config.yaml
rope_base: 10000.0
rope_fraction: 1.0
lr: 0.0161
steps: 3754
MLP neurons of a small language model. Each row is named by its layer, matrix (gate and up: input weights) and neuron, and shows model dimensions 64-127. Each number is 200 + 40 x the weight over its row's rms, rounded and kept within 0 to 999. A neuron's up and down rows have the sign that makes its largest values positive.
A block is one neuron, or neurons of one layer that tend to fire together. After each block is what it responds to, as a language model described it from the Wikipedia text at the highest values.

L10.gate110,206,205,166,166,179,174,239,214,186,215,146,156,161,225,217,225,208,212,188,191,207,254,205,228,158,160,201,238,230,203,196,187,164,189,210,172,200,151,206,180,142,83,196,225,251,255,223,202,191,193,187,216,206,181,205,251,225,196,243,154,201,189,140,246
L10.up110,299,230,166,215,155,223,238,157,161,262,151,221,165,256,201,106,206,210,223,178,182,262,164,158,204,217,114,187,217,209,194,282,207,169,124,226,223,209,201,137,136,240,228,221,151,187,149,236,176,220,244,107,112,254,196,123,150,218,109,141,189,202,227,233
L10.gate189,194,182,162,204,239,170,192,241,155,176,268,226,171,275,337,168,204,250,192,277,155,184,225,217,106,186,205,135,179,233,137,173,241,217,260,228,171,226,156,180,247,271,183,156,188,236,181,125,244,241,225,231,151,154,187,262,232,181,213,255,153,243,156,210
L10.up189,133,239,160,166,243,192,194,238,171,264,178,200,111,166,275,227,194,280,163,290,230,228,155,234,174,215,274,156,218,170,121,172,187,246,196,164,162,145,144,193,308,163,242,235,207,226,197,202,185,192,162,217,123,215,203,211,219,221,158,199,233,275,216,245
L10.gate266,200,158,187,262,197,259,106,171,223,214,259,268,198,235,209,202,177,255,200,249,239,214,166,206,278,117,242,199,182,274,156,199,168,192,196,124,150,148,194,153,176,154,189,185,148,200,236,151,113,203,195,198,141,191,164,174,198,186,206,168,132,278,202,173
L10.up266,226,195,194,233,130,161,153,177,171,227,177,133,158,197,201,165,209,183,155,274,237,261,259,263,188,224,158,196,216,167,256,230,212,219,184,149,219,176,229,210,206,154,174,183,199,170,180,226,289,185,186,202,242,223,193,253,158,305,145,246,197,164,324,188
L10.gate292,210,130,214,190,142,248,168,185,131,186,176,160,245,276,136,211,241,207,193,189,257,243,237,199,133,230,239,276,166,228,173,193,146,227,202,116,179,197,143,207,148,144,190,238,254,222,219,228,233,174,215,224,183,225,212,261,207,231,145,195,254,199,248,187
L10.up292,208,197,218,253,260,207,185,192,236,205,201,146,164,242,167,170,180,224,274,189,155,208,227,270,231,214,227,145,290,182,194,225,167,150,190,236,216,134,143,192,211,168,222,170,196,137,210,144,267,220,187,181,209,123,174,175,215,180,219,206,214,276,143,201
L10.gate369,196,163,172,157,112,168,155,185,139,211,179,184,220,251,205,255,204,200,184,222,201,255,178,199,214,188,184,214,212,120,232,172,183,304,234,134,223,200,165,219,194,261,195,187,205,235,170,211,175,238,193,209,205,213,207,155,215,189,163,149,230,245,177,187
L10.up369,215,145,175,195,148,238,210,108,147,147,150,224,186,162,239,291,209,177,227,134,212,232,172,124,198,224,222,248,142,211,178,131,165,152,188,232,224,166,200,241,176,147,122,148,150,200,216,159,195,231,183,266,180,143,238,217,112,228,179,99,237,188,147,182
L10.gate508,141,263,153,288,204,231,239,244,195,225,220,159,184,206,227,184,204,222,164,286,223,241,221,219,130,244,236,144,169,160,181,207,151,215,161,205,208,222,225,121,185,173,204,167,135,221,217,228,213,178,193,248,215,182,194,282,189,154,147,169,225,251,200,196
L10.up508,215,211,167,181,227,161,221,172,156,161,185,180,185,276,225,216,192,190,225,190,209,188,194,206,236,198,129,207,111,219,160,242,242,223,264,251,148,197,161,83,257,115,200,225,204,265,164,243,154,267,180,239,218,189,302,292,261,142,230,222,184,181,183,239
L10.gate521,178,178,156,181,183,158,214,183,222,235,215,242,325,164,236,220,192,165,208,216,204,156,222,207,158,157,171,201,230,230,174,252,144,227,263,179,223,108,136,150,189,163,147,244,176,243,209,140,266,188,216,194,193,123,226,232,230,175,230,180,154,222,226,163
L10.up521,147,140,222,175,240,206,245,147,209,147,223,186,254,149,243,238,248,207,213,184,230,134,144,216,199,193,165,196,89,258,200,208,130,171,159,191,293,196,124,240,197,191,238,221,180,219,207,199,207,158,200,200,204,245,233,187,189,274,263,188,213,171,202,158
L10.gate541,131,238,144,204,189,203,176,163,189,174,282,183,170,174,223,231,286,215,168,231,190,147,140,229,263,195,166,219,204,164,237,161,225,204,191,165,199,160,165,222,192,158,179,182,169,248,170,185,156,194,207,185,201,217,171,208,155,229,298,191,226,236,197,234
L10.up541,220,215,184,227,203,188,154,177,213,185,217,214,187,252,163,284,159,252,223,129,204,205,132,174,182,179,178,214,188,197,220,188,165,162,227,221,102,123,174,189,144,206,200,236,207,251,194,246,224,256,210,126,230,225,191,243,275,218,168,153,207,182,199,252
Responds to: Coordinating conjunctions after nouns

L10.gate39,203,257,214,168,239,152,244,136,229,191,144,245,161,215,198,253,225,220,164,235,219,196,121,192,173,184,223,148,187,208,132,212,128,155,262,190,166,176,213,219,171,134,198,215,182,231,180,161,193,191,227,168,221,182,195,152,247,174,260,243,184,212,192,161
L10.up39,211,295,166,283,221,145,170,179,112,183,204,300,199,129,267,221,156,192,198,178,209,206,126,210,240,205,195,129,150,120,222,220,127,254,181,205,158,204,181,204,189,193,137,142,199,109,142,231,226,159,156,262,208,235,258,147,148,142,229,201,198,226,195,239
L10.gate61,169,176,231,232,249,225,131,206,200,148,161,196,207,242,137,198,243,233,137,194,92,205,171,188,230,184,211,118,257,174,234,184,222,163,184,193,225,243,231,189,345,202,162,228,214,145,167,203,188,196,247,206,191,153,206,190,227,189,118,167,249,161,256,194
L10.up61,236,173,181,279,195,98,231,142,204,223,239,108,182,193,189,253,199,152,161,167,225,214,183,235,238,194,191,151,235,201,191,195,180,155,166,206,163,170,156,207,205,194,241,157,198,177,191,255,232,202,280,121,178,191,206,229,191,228,265,171,151,204,258,183
L10.gate132,227,195,195,209,239,227,161,198,122,231,231,195,230,193,186,211,221,189,167,225,235,213,161,232,174,188,149,233,200,157,164,238,185,140,150,266,194,203,250,196,179,219,120,174,190,201,253,192,189,256,282,145,189,225,189,266,232,231,230,169,172,164,202,205
L10.up132,183,181,188,193,212,214,181,191,214,238,148,215,179,135,195,225,165,115,217,203,216,216,196,236,172,195,175,223,235,240,179,199,255,251,200,260,203,206,258,130,182,145,189,93,155,166,203,256,191,152,221,140,184,227,215,232,158,199,177,166,228,201,172,164
L10.gate147,193,234,127,247,214,160,215,161,155,142,213,184,189,155,191,196,244,175,277,158,214,181,186,163,209,280,134,202,262,208,236,198,219,248,170,217,193,211,126,180,194,164,222,227,160,196,93,200,161,234,134,163,115,189,162,237,194,256,184,243,230,137,185,155
L10.up147,263,164,172,241,127,212,218,313,132,163,264,111,199,165,193,155,187,263,185,205,203,180,164,126,216,251,166,168,202,232,214,246,171,127,206,208,164,110,244,245,197,167,123,167,149,246,207,219,164,200,179,222,160,193,214,220,210,201,170,210,205,213,151,194
L10.gate282,156,155,178,218,186,182,208,171,180,191,208,159,217,196,222,179,173,176,166,218,162,214,189,179,189,182,102,243,186,174,153,158,224,85,143,132,240,171,214,201,229,232,282,168,180,230,194,253,266,190,213,202,194,189,143,226,175,223,271,194,179,189,162,156
L10.up282,197,207,275,158,197,169,184,198,219,124,223,248,255,245,202,255,244,241,181,226,267,153,170,111,123,270,163,182,242,175,208,196,241,144,248,192,184,206,176,112,260,200,200,131,243,152,225,281,248,236,211,210,116,195,222,130,201,176,228,238,204,200,239,263
L10.gate363,255,159,149,131,202,194,180,153,195,158,208,216,189,202,211,159,127,142,176,210,131,221,194,165,243,212,159,137,213,160,166,228,222,109,214,152,179,203,265,194,156,156,210,131,166,257,172,193,233,221,173,211,190,216,176,230,224,246,220,193,250,225,225,198
L10.up363,202,141,226,231,196,178,139,227,127,120,203,199,236,221,284,195,178,179,158,144,147,280,172,234,224,166,152,187,222,212,247,265,128,199,226,219,123,247,232,111,213,307,172,233,210,205,164,202,265,188,156,213,229,203,158,188,205,282,155,234,221,167,170,121
L10.gate572,209,255,156,218,190,171,216,189,245,145,159,157,190,205,158,155,123,212,173,173,194,191,126,158,176,185,188,142,193,167,231,200,181,223,293,190,177,203,260,222,212,178,186,244,177,176,195,163,177,256,169,220,182,193,235,154,221,195,137,204,244,154,179,213
L10.up572,205,213,236,184,171,207,190,176,155,228,91,214,196,205,240,153,227,168,206,210,232,208,194,274,86,150,193,153,218,226,260,259,72,278,182,171,191,220,202,251,141,166,207,106,143,224,215,214,199,164,208,165,187,245,170,231,244,207,226,246,236,160,144,262
L10.gate660,179,205,247,181,141,252,291,199,132,189,195,196,348,256,250,179,165,149,186,253,190,224,186,83,169,251,176,192,198,248,228,255,213,183,188,201,158,212,201,188,212,150,153,286,180,258,171,180,170,255,153,188,191,215,231,154,175,135,186,264,230,180,176,163
L10.up660,207,179,190,162,160,197,171,203,241,153,180,147,174,202,178,207,248,137,179,144,154,173,251,217,248,220,130,165,230,208,221,135,228,192,175,212,222,180,183,164,150,223,151,225,187,192,210,149,241,198,231,224,178,192,231,186,184,171,122,289,65,203,149,189
Responds to: Mid-word continuation pieces

L2.gate570,221,182,177,181,105,263,205,226,240,234,150,238,128,296,219,219,255,182,202,117,184,141,242,215,235,212,165,228,220,170,168,194,161,193,227,237,205,254,181,129,215,203,154,235,141,246,181,165,187,184,213,241,152,175,252,202,138,215,197,194,156,195,259,178
L2.up570,241,204,194,163,93,190,176,236,250,162,137,201,181,310,206,220,264,211,245,130,225,158,291,190,184,193,161,225,141,222,211,148,147,228,230,237,124,172,170,163,175,127,196,221,209,268,265,180,199,173,216,232,208,130,205,222,137,124,142,170,212,241,218,129
Responds to: Mid-word fragments, list conjunctions

L6.gate171,171,262,207,188,147,218,171,200,235,222,139,273,230,203,193,162,178,119,197,202,227,214,332,251,236,240,123,246,229,176,155,184,236,140,272,165,184,145,177,202,263,220,206,133,151,181,164,173,198,190,174,255,199,177,225,148,230,227,223,210,237,168,191,244
L6.up171,171,216,227,206,168,269,213,214,230,228,197,313,263,258,181,230,175,131,201,245,188,212,218,195,228,196,209,190,234,243,253,258,253,166,267,207,207,219,164,259,230,188,183,153,151,169,207,227,172,285,274,188,198,248,211,176,135,159,180,197,251,184,149,159
L6.gate286,200,159,174,187,227,166,207,160,176,121,199,203,179,220,129,186,186,157,167,179,203,202,201,276,142,237,109,186,281,209,190,227,175,97,285,249,166,149,197,134,115,222,157,231,235,219,173,238,258,146,262,151,262,221,177,184,181,142,203,199,237,207,190,205
L6.up286,173,203,224,187,233,158,150,236,230,260,149,210,194,180,139,193,170,178,216,101,127,238,242,230,147,258,174,255,144,187,239,237,199,241,212,256,210,282,180,191,167,148,184,163,243,229,252,181,173,197,273,257,267,170,199,202,260,208,194,192,153,275,222,131
L6.gate320,166,204,159,257,162,213,203,195,193,198,206,167,233,157,118,178,179,188,155,158,207,231,180,204,192,127,243,219,184,104,160,285,154,262,165,183,190,152,182,184,227,167,173,170,162,238,101,229,202,164,198,232,164,231,214,195,220,224,170,155,238,234,170,289
L6.up320,250,200,265,205,136,171,270,212,149,208,210,236,157,195,117,222,250,149,239,177,196,193,185,210,153,188,212,166,255,210,239,185,219,221,172,175,173,276,165,239,166,195,196,232,226,200,170,130,211,143,257,173,164,183,148,158,251,198,188,229,156,221,239,158
L6.gate422,266,214,187,138,198,251,186,230,214,194,202,221,240,266,176,279,199,156,145,213,126,337,153,192,187,162,222,271,190,225,247,213,168,244,202,154,209,165,168,218,253,235,200,113,215,220,111,157,183,200,240,267,214,181,166,165,192,208,140,211,291,117,228,158
L6.up422,212,218,201,207,146,269,230,171,180,129,203,232,224,151,243,224,206,234,248,254,129,215,217,213,172,183,97,219,156,208,186,192,232,168,134,211,154,233,203,247,220,240,191,145,138,257,234,199,197,185,209,173,184,239,165,161,176,227,143,156,112,232,168,211
L6.gate516,213,215,196,264,204,179,280,182,158,197,162,161,189,166,161,267,195,205,288,130,271,217,194,324,247,289,148,216,203,193,198,200,300,180,220,185,204,151,204,160,197,183,242,159,261,158,204,181,178,286,222,255,163,177,179,232,149,171,188,176,215,199,207,204
L6.up516,179,168,172,214,189,238,190,242,154,195,205,219,168,150,193,143,223,177,172,256,152,208,182,171,168,216,213,120,221,202,171,169,142,232,203,223,254,206,183,169,167,144,219,225,225,294,210,209,214,142,225,205,245,249,228,213,190,137,149,187,171,216,317,171
L6.gate519,197,222,173,199,183,261,262,138,217,179,306,263,212,242,261,297,166,111,166,221,182,148,198,216,202,142,227,181,159,173,161,205,179,190,157,210,153,227,176,195,218,133,217,160,182,267,206,148,184,206,165,230,119,196,166,238,191,200,237,270,196,167,162,235
L6.up519,201,82,188,166,194,213,176,286,158,253,182,221,160,178,222,223,194,203,201,218,175,201,213,171,219,233,155,206,248,204,131,272,238,150,222,258,279,182,196,235,193,201,130,166,215,186,255,225,145,263,224,253,234,232,217,180,254,185,186,205,208,209,197,151
L6.gate563,235,270,201,105,252,284,168,151,147,286,194,192,222,168,165,296,262,178,254,208,256,209,150,230,154,221,271,180,241,283,181,245,217,205,234,119,241,166,134,217,259,222,224,209,115,216,167,200,159,187,250,214,228,259,275,211,200,212,166,270,158,218,224,238
L6.up563,167,234,192,188,244,238,165,193,228,168,190,170,204,245,183,165,216,244,221,212,227,80,228,246,205,262,186,215,184,190,123,199,246,192,124,210,295,218,161,203,205,246,204,180,231,228,95,136,206,186,110,179,169,191,149,237,179,170,175,216,298,183,228,174
L6.gate629,245,192,264,265,211,234,179,158,255,262,137,145,261,280,171,259,203,155,176,123,190,145,243,122,208,147,158,157,197,176,263,225,200,231,220,132,157,197,126,148,146,231,118,226,172,136,167,145,187,191,175,280,247,247,244,147,177,205,244,188,210,194,174,181
L6.up629,172,191,192,173,209,164,163,214,201,175,241,222,152,176,199,199,203,172,150,244,196,193,168,184,291,163,242,132,169,178,199,190,172,206,206,159,273,117,210,204,205,151,154,210,174,228,126,212,237,243,127,121,184,133,224,264,165,148,185,165,235,184,177,178
Responds to: Coordinating conjunctions in titles

L6.gate45,150,192,205,182,247,199,239,145,221,167,253,276,244,221,159,156,127,203,168,179,191,237,194,262,109,170,233,205,176,191,118,197,208,199,180,163,247,226,128,256,235,162,115,204,195,195,111,281,206,165,181,178,205,243,259,178,142,150,135,138,181,249,159,200
L6.up45,137,159,164,211,184,168,191,214,248,163,221,230,182,267,130,288,181,169,241,209,232,221,227,225,174,149,164,235,220,175,138,252,249,148,202,242,202,224,296,252,241,217,238,231,299,223,178,138,235,220,251,145,239,210,177,219,296,196,172,221,193,211,135,154
L6.gate159,212,263,151,229,125,167,249,122,205,197,201,226,154,229,143,258,237,221,223,203,205,246,162,196,129,208,213,199,193,176,205,209,232,148,190,193,149,125,183,230,287,159,260,200,193,178,213,174,197,186,190,187,232,254,219,157,175,235,178,277,104,246,204,225
L6.up159,126,280,193,250,142,137,149,119,233,99,218,242,214,200,157,190,173,235,186,161,202,251,222,161,166,211,179,132,222,217,199,201,273,180,199,188,141,180,158,238,251,139,237,202,167,228,229,183,263,131,261,118,176,251,184,190,158,201,216,189,126,183,188,244
L6.gate170,183,177,167,168,194,192,197,144,173,231,219,165,162,147,246,180,151,155,191,102,180,137,238,174,228,204,163,206,197,182,222,177,180,90,112,181,196,156,118,220,260,192,238,144,172,174,156,131,155,138,228,229,189,186,186,254,226,142,137,251,247,217,199,185
L6.up170,197,213,132,218,220,154,153,214,158,223,231,171,192,239,213,234,179,198,251,225,202,161,269,237,301,231,236,203,157,229,212,276,151,174,171,199,232,317,165,135,160,219,251,137,201,244,258,181,222,150,147,191,204,213,200,252,148,223,195,194,169,166,138,176
L6.gate383,207,173,136,182,177,200,257,176,156,151,192,222,251,192,258,176,229,208,217,202,155,166,229,225,169,178,228,142,275,217,284,228,223,247,181,204,160,265,201,186,191,158,278,171,246,126,148,188,129,158,155,207,213,249,109,205,88,218,198,255,193,271,199,267
L6.up383,250,286,185,239,223,190,242,236,171,188,223,174,127,214,178,217,207,159,289,189,157,107,244,176,234,230,198,185,302,167,241,207,130,292,243,172,200,261,158,180,204,221,189,190,161,132,194,185,205,219,182,223,191,127,273,237,174,128,260,169,126,179,206,205
L6.gate458,179,205,125,137,234,188,213,143,191,178,194,214,182,170,211,213,211,262,165,244,255,219,217,234,232,175,171,236,238,163,237,230,203,246,176,170,123,265,180,147,160,187,187,218,172,231,146,164,220,221,99,215,178,181,200,201,171,198,148,252,193,170,166,333
L6.up458,187,258,169,189,187,182,186,187,169,231,229,215,159,127,229,249,160,246,250,164,116,119,197,159,215,132,205,225,243,251,280,241,136,178,154,222,181,208,148,197,118,183,253,159,199,265,135,157,157,192,174,163,164,165,212,191,167,165,116,273,168,241,208,195
L6.gate522,170,187,160,184,263,162,217,197,226,207,169,214,154,103,203,164,227,242,221,152,216,252,190,130,239,228,243,171,169,168,272,275,198,193,214,139,247,244,134,184,251,105,259,217,243,166,146,201,264,227,170,152,198,178,214,186,114,220,178,210,201,208,185,185
L6.up522,228,109,225,148,272,171,207,202,231,254,173,230,260,152,242,149,176,156,209,213,189,200,162,301,184,242,187,155,178,230,163,228,178,289,191,203,211,195,215,230,156,178,203,154,208,188,221,151,140,270,221,191,171,207,239,244,192,240,215,200,176,274,194,205
L6.gate592,115,245,159,218,159,215,238,122,210,211,283,294,185,196,251,142,241,172,200,193,174,211,229,224,244,190,206,210,213,282,231,268,151,192,153,202,151,221,179,182,219,140,248,171,194,245,193,224,115,230,202,213,132,178,214,220,180,221,104,276,233,196,191,204
L6.up592,165,213,173,210,172,153,210,161,208,182,205,161,184,202,288,249,198,202,222,208,192,180,201,255,183,165,186,151,167,199,166,191,274,160,152,225,249,199,178,210,148,220,259,175,166,196,152,150,210,209,136,184,238,196,216,168,187,149,214,259,214,257,198,234
L6.gate673,206,173,166,240,194,194,233,153,227,105,180,159,195,195,228,156,124,168,157,192,157,278,187,256,141,204,161,183,183,242,158,193,181,247,213,184,218,243,251,280,218,213,209,173,150,186,126,154,281,239,168,201,193,150,231,163,185,226,149,233,194,163,129,236
L6.up673,131,213,138,181,162,237,211,220,196,206,198,185,116,206,187,196,125,247,200,177,237,213,182,297,155,176,185,215,194,199,159,209,201,246,157,173,189,161,194,239,206,210,215,185,221,181,169,160,120,211,135,224,288,238,276,149,174,189,171,247,168,184,234,203
Responds to: Clause and sentence boundaries

L10.gate208,230,196,188,221,144,240,199,270,250,191,246,182,220,167,292,205,208,87,215,209,194,250,152,162,170,139,176,199,197,181,142,146,152,199,229,235,224,201,167,149,167,262,111,209,198,176,219,140,246,120,208,177,168,201,200,241,197,185,178,238,179,159,200,194
L10.up208,215,225,172,217,228,216,267,181,215,218,203,211,223,198,219,277,119,166,257,197,150,217,225,220,279,196,251,218,325,241,201,142,248,162,242,197,157,145,236,155,214,207,231,224,160,194,196,186,173,188,171,210,158,165,202,175,202,200,116,193,186,188,151,258
L10.gate489,197,114,215,194,187,145,241,176,159,185,207,171,95,196,152,243,173,166,231,163,159,202,186,215,219,287,163,180,224,177,209,192,135,234,130,184,226,201,252,204,149,199,201,197,238,261,223,173,227,182,158,225,179,221,190,254,174,189,199,213,227,210,180,169
L10.up489,122,253,167,209,169,183,226,214,209,196,160,219,186,168,204,238,274,194,246,119,182,171,163,174,177,127,193,217,223,178,228,173,176,202,147,208,258,188,260,185,243,170,217,180,188,116,182,222,234,278,226,150,210,146,151,195,241,233,195,173,236,210,279,212
L10.gate513,219,192,123,234,199,200,214,258,165,223,234,166,180,172,159,240,237,227,233,194,263,201,190,235,147,234,240,238,244,206,199,233,154,189,143,133,171,216,207,145,196,183,150,242,167,151,174,206,182,271,190,218,252,156,239,165,206,225,196,161,192,209,191,225
L10.up513,199,144,171,239,198,203,161,221,206,227,256,250,260,126,190,174,175,150,253,227,246,246,216,199,214,194,198,238,181,180,264,214,152,134,175,158,215,155,195,214,187,190,203,226,208,215,267,204,241,193,190,276,169,197,304,330,144,123,200,205,175,192,237,247
L10.gate555,140,285,230,204,207,203,193,270,196,215,169,225,214,125,201,239,180,165,214,221,202,201,166,196,253,174,189,137,174,185,251,169,176,268,180,200,269,213,188,164,193,236,156,238,192,184,126,217,141,197,207,269,177,206,217,178,215,222,202,235,166,239,208,164
L10.up555,212,200,202,243,232,153,201,167,166,217,221,206,188,141,252,160,284,269,229,136,187,183,147,170,199,275,161,205,206,254,141,226,156,252,180,137,155,189,292,193,184,244,214,214,191,226,173,268,231,182,174,206,161,145,257,200,216,176,154,231,130,194,196,223
L10.gate570,160,175,197,232,239,229,208,170,155,147,145,172,224,192,201,240,296,130,161,158,192,145,206,218,161,174,142,160,193,229,278,220,229,189,159,167,236,210,202,244,190,182,273,257,197,190,181,278,206,179,208,218,148,194,135,162,124,205,223,250,185,185,272,261
L10.up570,221,186,253,211,138,187,171,182,209,189,129,187,238,202,340,273,252,164,253,226,173,219,161,177,165,160,292,210,206,246,224,211,234,249,230,258,236,248,282,242,218,173,250,154,175,270,217,183,129,290,200,192,149,242,219,147,221,197,183,263,180,239,288,257
L10.gate614,175,190,201,158,225,194,222,151,288,230,260,196,246,226,183,198,233,195,211,207,185,147,220,182,252,121,215,226,170,208,222,169,202,261,228,224,225,251,138,207,182,248,207,115,185,199,250,224,92,243,202,192,159,183,160,201,126,174,207,233,186,170,218,205
L10.up614,220,202,223,208,131,177,218,248,172,240,238,135,209,204,146,177,201,209,218,167,194,199,129,223,270,195,240,233,131,181,103,238,271,275,230,218,255,197,241,189,150,132,208,142,243,161,166,284,189,255,201,196,204,217,180,149,217,209,209,148,210,199,227,255
L10.gate629,180,124,244,268,202,202,202,187,176,243,253,151,226,155,256,233,174,224,284,178,170,261,179,199,275,262,180,257,161,192,240,164,181,281,187,186,199,238,201,209,192,222,211,147,111,152,172,218,207,252,235,228,228,165,220,187,132,254,173,197,115,244,288,237
L10.up629,207,124,196,179,203,142,246,255,198,218,160,229,220,177,237,184,238,215,303,188,243,223,152,195,248,209,192,186,259,192,241,149,219,257,212,171,255,239,235,188,177,201,223,244,186,160,195,206,179,187,202,192,227,226,187,234,190,153,254,182,197,238,249,216
L10.gate664,222,222,221,177,210,93,229,205,221,187,170,265,226,233,143,196,186,207,218,187,260,126,217,179,191,186,120,194,164,276,149,163,170,241,207,190,196,192,209,212,214,212,246,192,165,149,239,179,175,235,195,246,204,180,143,218,208,133,197,149,173,208,280,213
L10.up664,252,213,156,297,226,128,207,188,233,176,197,150,234,108,172,167,250,220,136,135,173,156,165,244,237,279,124,182,175,207,138,184,245,127,132,273,149,260,242,191,222,172,207,134,165,259,203,210,149,229,189,255,219,313,187,160,168,248,153,171,188,232,223,145
Responds to: Sentence-ending periods

L6.gate50,160,238,131,162,209,190,214,175,198,186,221,213,232,203,200,196,257,167,269,214,200,184,238,145,160,197,198,147,275,136,196,180,171,216,201,259,222,207,170,196,144,180,203,179,190,210,187,229,115,251,166,241,211,228,259,199,218,208,194,110,228,211,206,191
L6.up50,202,227,191,215,205,220,256,193,206,196,226,198,256,187,160,126,175,191,261,216,237,207,157,138,120,239,200,268,166,259,226,245,277,206,265,191,246,212,186,190,168,183,147,104,235,177,197,202,176,278,153,208,211,214,213,212,156,207,188,255,244,172,186,212
L6.gate122,242,196,136,270,144,116,151,221,256,235,260,257,136,174,192,217,206,185,162,148,238,254,225,247,201,122,166,151,203,194,219,167,168,145,256,131,244,269,248,186,218,214,218,204,155,177,139,196,222,195,230,286,243,245,244,138,215,159,202,208,290,201,186,166
L6.up122,224,199,203,142,226,129,209,176,179,255,199,196,187,145,154,191,121,241,156,243,348,174,161,211,135,179,216,163,252,181,216,155,238,191,232,256,209,161,228,275,196,262,218,195,132,192,232,239,162,123,224,272,246,299,167,128,233,171,181,258,233,169,232,219
L6.gate416,264,292,204,233,217,212,215,188,173,204,163,170,278,187,165,215,210,219,164,159,199,161,186,189,182,163,174,215,266,164,220,159,232,187,168,238,213,166,166,219,291,184,188,210,164,179,230,171,100,185,202,162,201,226,240,270,197,220,147,205,184,192,237,222
L6.up416,181,244,234,196,173,173,227,189,221,168,205,198,177,169,185,153,142,171,215,241,253,159,233,175,180,168,165,198,194,164,165,227,239,207,217,168,233,227,188,238,232,225,196,151,216,205,193,198,163,218,221,219,189,137,196,155,275,155,173,211,188,188,175,160
L6.gate430,164,252,227,254,134,161,310,119,194,158,207,193,276,183,206,182,215,187,228,233,239,238,154,253,148,211,152,138,127,196,230,222,280,195,203,185,192,175,220,188,200,255,270,173,208,219,250,207,191,173,261,213,186,180,238,104,121,210,166,231,241,250,186,215
L6.up430,196,215,211,159,202,194,200,140,177,175,190,208,220,198,174,227,241,252,234,216,163,268,223,197,187,245,220,225,262,240,296,252,165,202,164,164,189,234,249,213,222,195,278,186,130,220,213,255,193,172,188,189,212,232,177,197,165,243,130,175,262,215,281,229
L6.gate527,188,233,281,195,197,214,224,164,221,239,134,77,183,190,188,145,221,252,152,162,165,310,280,201,144,217,225,207,205,172,139,204,208,232,204,132,218,209,197,186,212,141,131,182,243,187,211,249,258,185,173,121,154,208,238,213,206,205,107,168,148,208,152,196
L6.up527,124,225,233,223,246,244,259,80,193,144,171,223,193,255,105,246,155,156,118,221,161,208,202,244,204,203,177,144,197,205,135,213,167,171,153,138,206,212,266,243,206,194,177,168,190,170,266,173,154,215,140,110,227,214,156,166,232,218,172,233,243,196,163,253
L6.gate547,184,188,296,255,148,128,153,179,260,223,175,192,269,153,121,226,176,175,195,153,176,267,246,235,104,201,220,185,244,223,194,166,167,176,153,205,203,264,226,167,281,203,208,168,175,204,180,213,184,192,178,197,248,215,228,168,144,198,213,144,187,175,107,213
L6.up547,187,175,178,247,129,130,244,243,191,125,234,175,205,219,194,188,205,223,215,244,156,181,289,244,214,239,215,197,225,182,185,118,186,174,177,157,193,165,218,234,224,204,186,166,198,200,118,249,191,216,187,202,246,168,216,176,291,222,191,150,216,209,138,205
L6.gate624,180,190,202,199,117,153,90,229,249,241,203,174,205,174,240,214,278,112,203,249,172,223,238,248,248,203,180,171,211,222,214,245,207,191,204,167,184,182,145,189,216,216,247,194,220,215,174,229,260,269,200,166,256,171,177,224,199,201,264,246,250,193,159,220
L6.up624,291,153,172,149,201,113,155,196,261,187,121,218,245,217,152,193,170,169,201,255,174,176,229,254,222,215,204,193,172,210,269,239,228,200,154,191,152,251,226,238,208,199,211,212,216,221,197,157,164,237,184,184,222,234,217,218,249,208,248,230,290,159,259,238
L6.gate694,245,219,254,212,295,139,192,163,185,169,187,168,216,252,237,201,163,197,143,121,136,219,254,167,248,273,146,158,164,256,228,115,162,198,157,113,162,208,172,202,196,174,247,197,216,201,311,184,233,227,158,188,163,228,257,231,158,191,145,206,137,117,202,168
L6.up694,192,191,241,163,168,146,191,197,159,180,180,250,166,109,187,226,225,236,107,231,282,227,134,132,276,192,239,263,160,188,212,229,154,160,181,203,200,251,215,206,209,211,278,193,159,229,245,256,215,215,104,214,224,187,210,173,189,215,195,163,198,217,216,143
Responds to: Mid-word fragments after splits

L2.gate609,245,214,199,173,146,224,171,195,188,135,195,272,203,208,191,151,145,126,183,169,137,182,235,182,247,143,214,218,201,172,222,196,201,183,266,254,187,237,303,130,272,235,104,202,71,206,149,197,228,180,222,237,138,217,225,150,245,175,147,168,187,118,189,259
L2.up609,228,197,196,173,202,191,166,193,203,181,184,315,179,137,255,221,186,148,150,179,187,175,213,190,178,114,179,139,118,212,208,247,254,186,246,234,187,245,225,162,259,252,194,219,82,250,179,231,220,172,245,182,187,217,264,178,160,273,193,281,194,179,181,200
Responds to: Mid-word subword fragments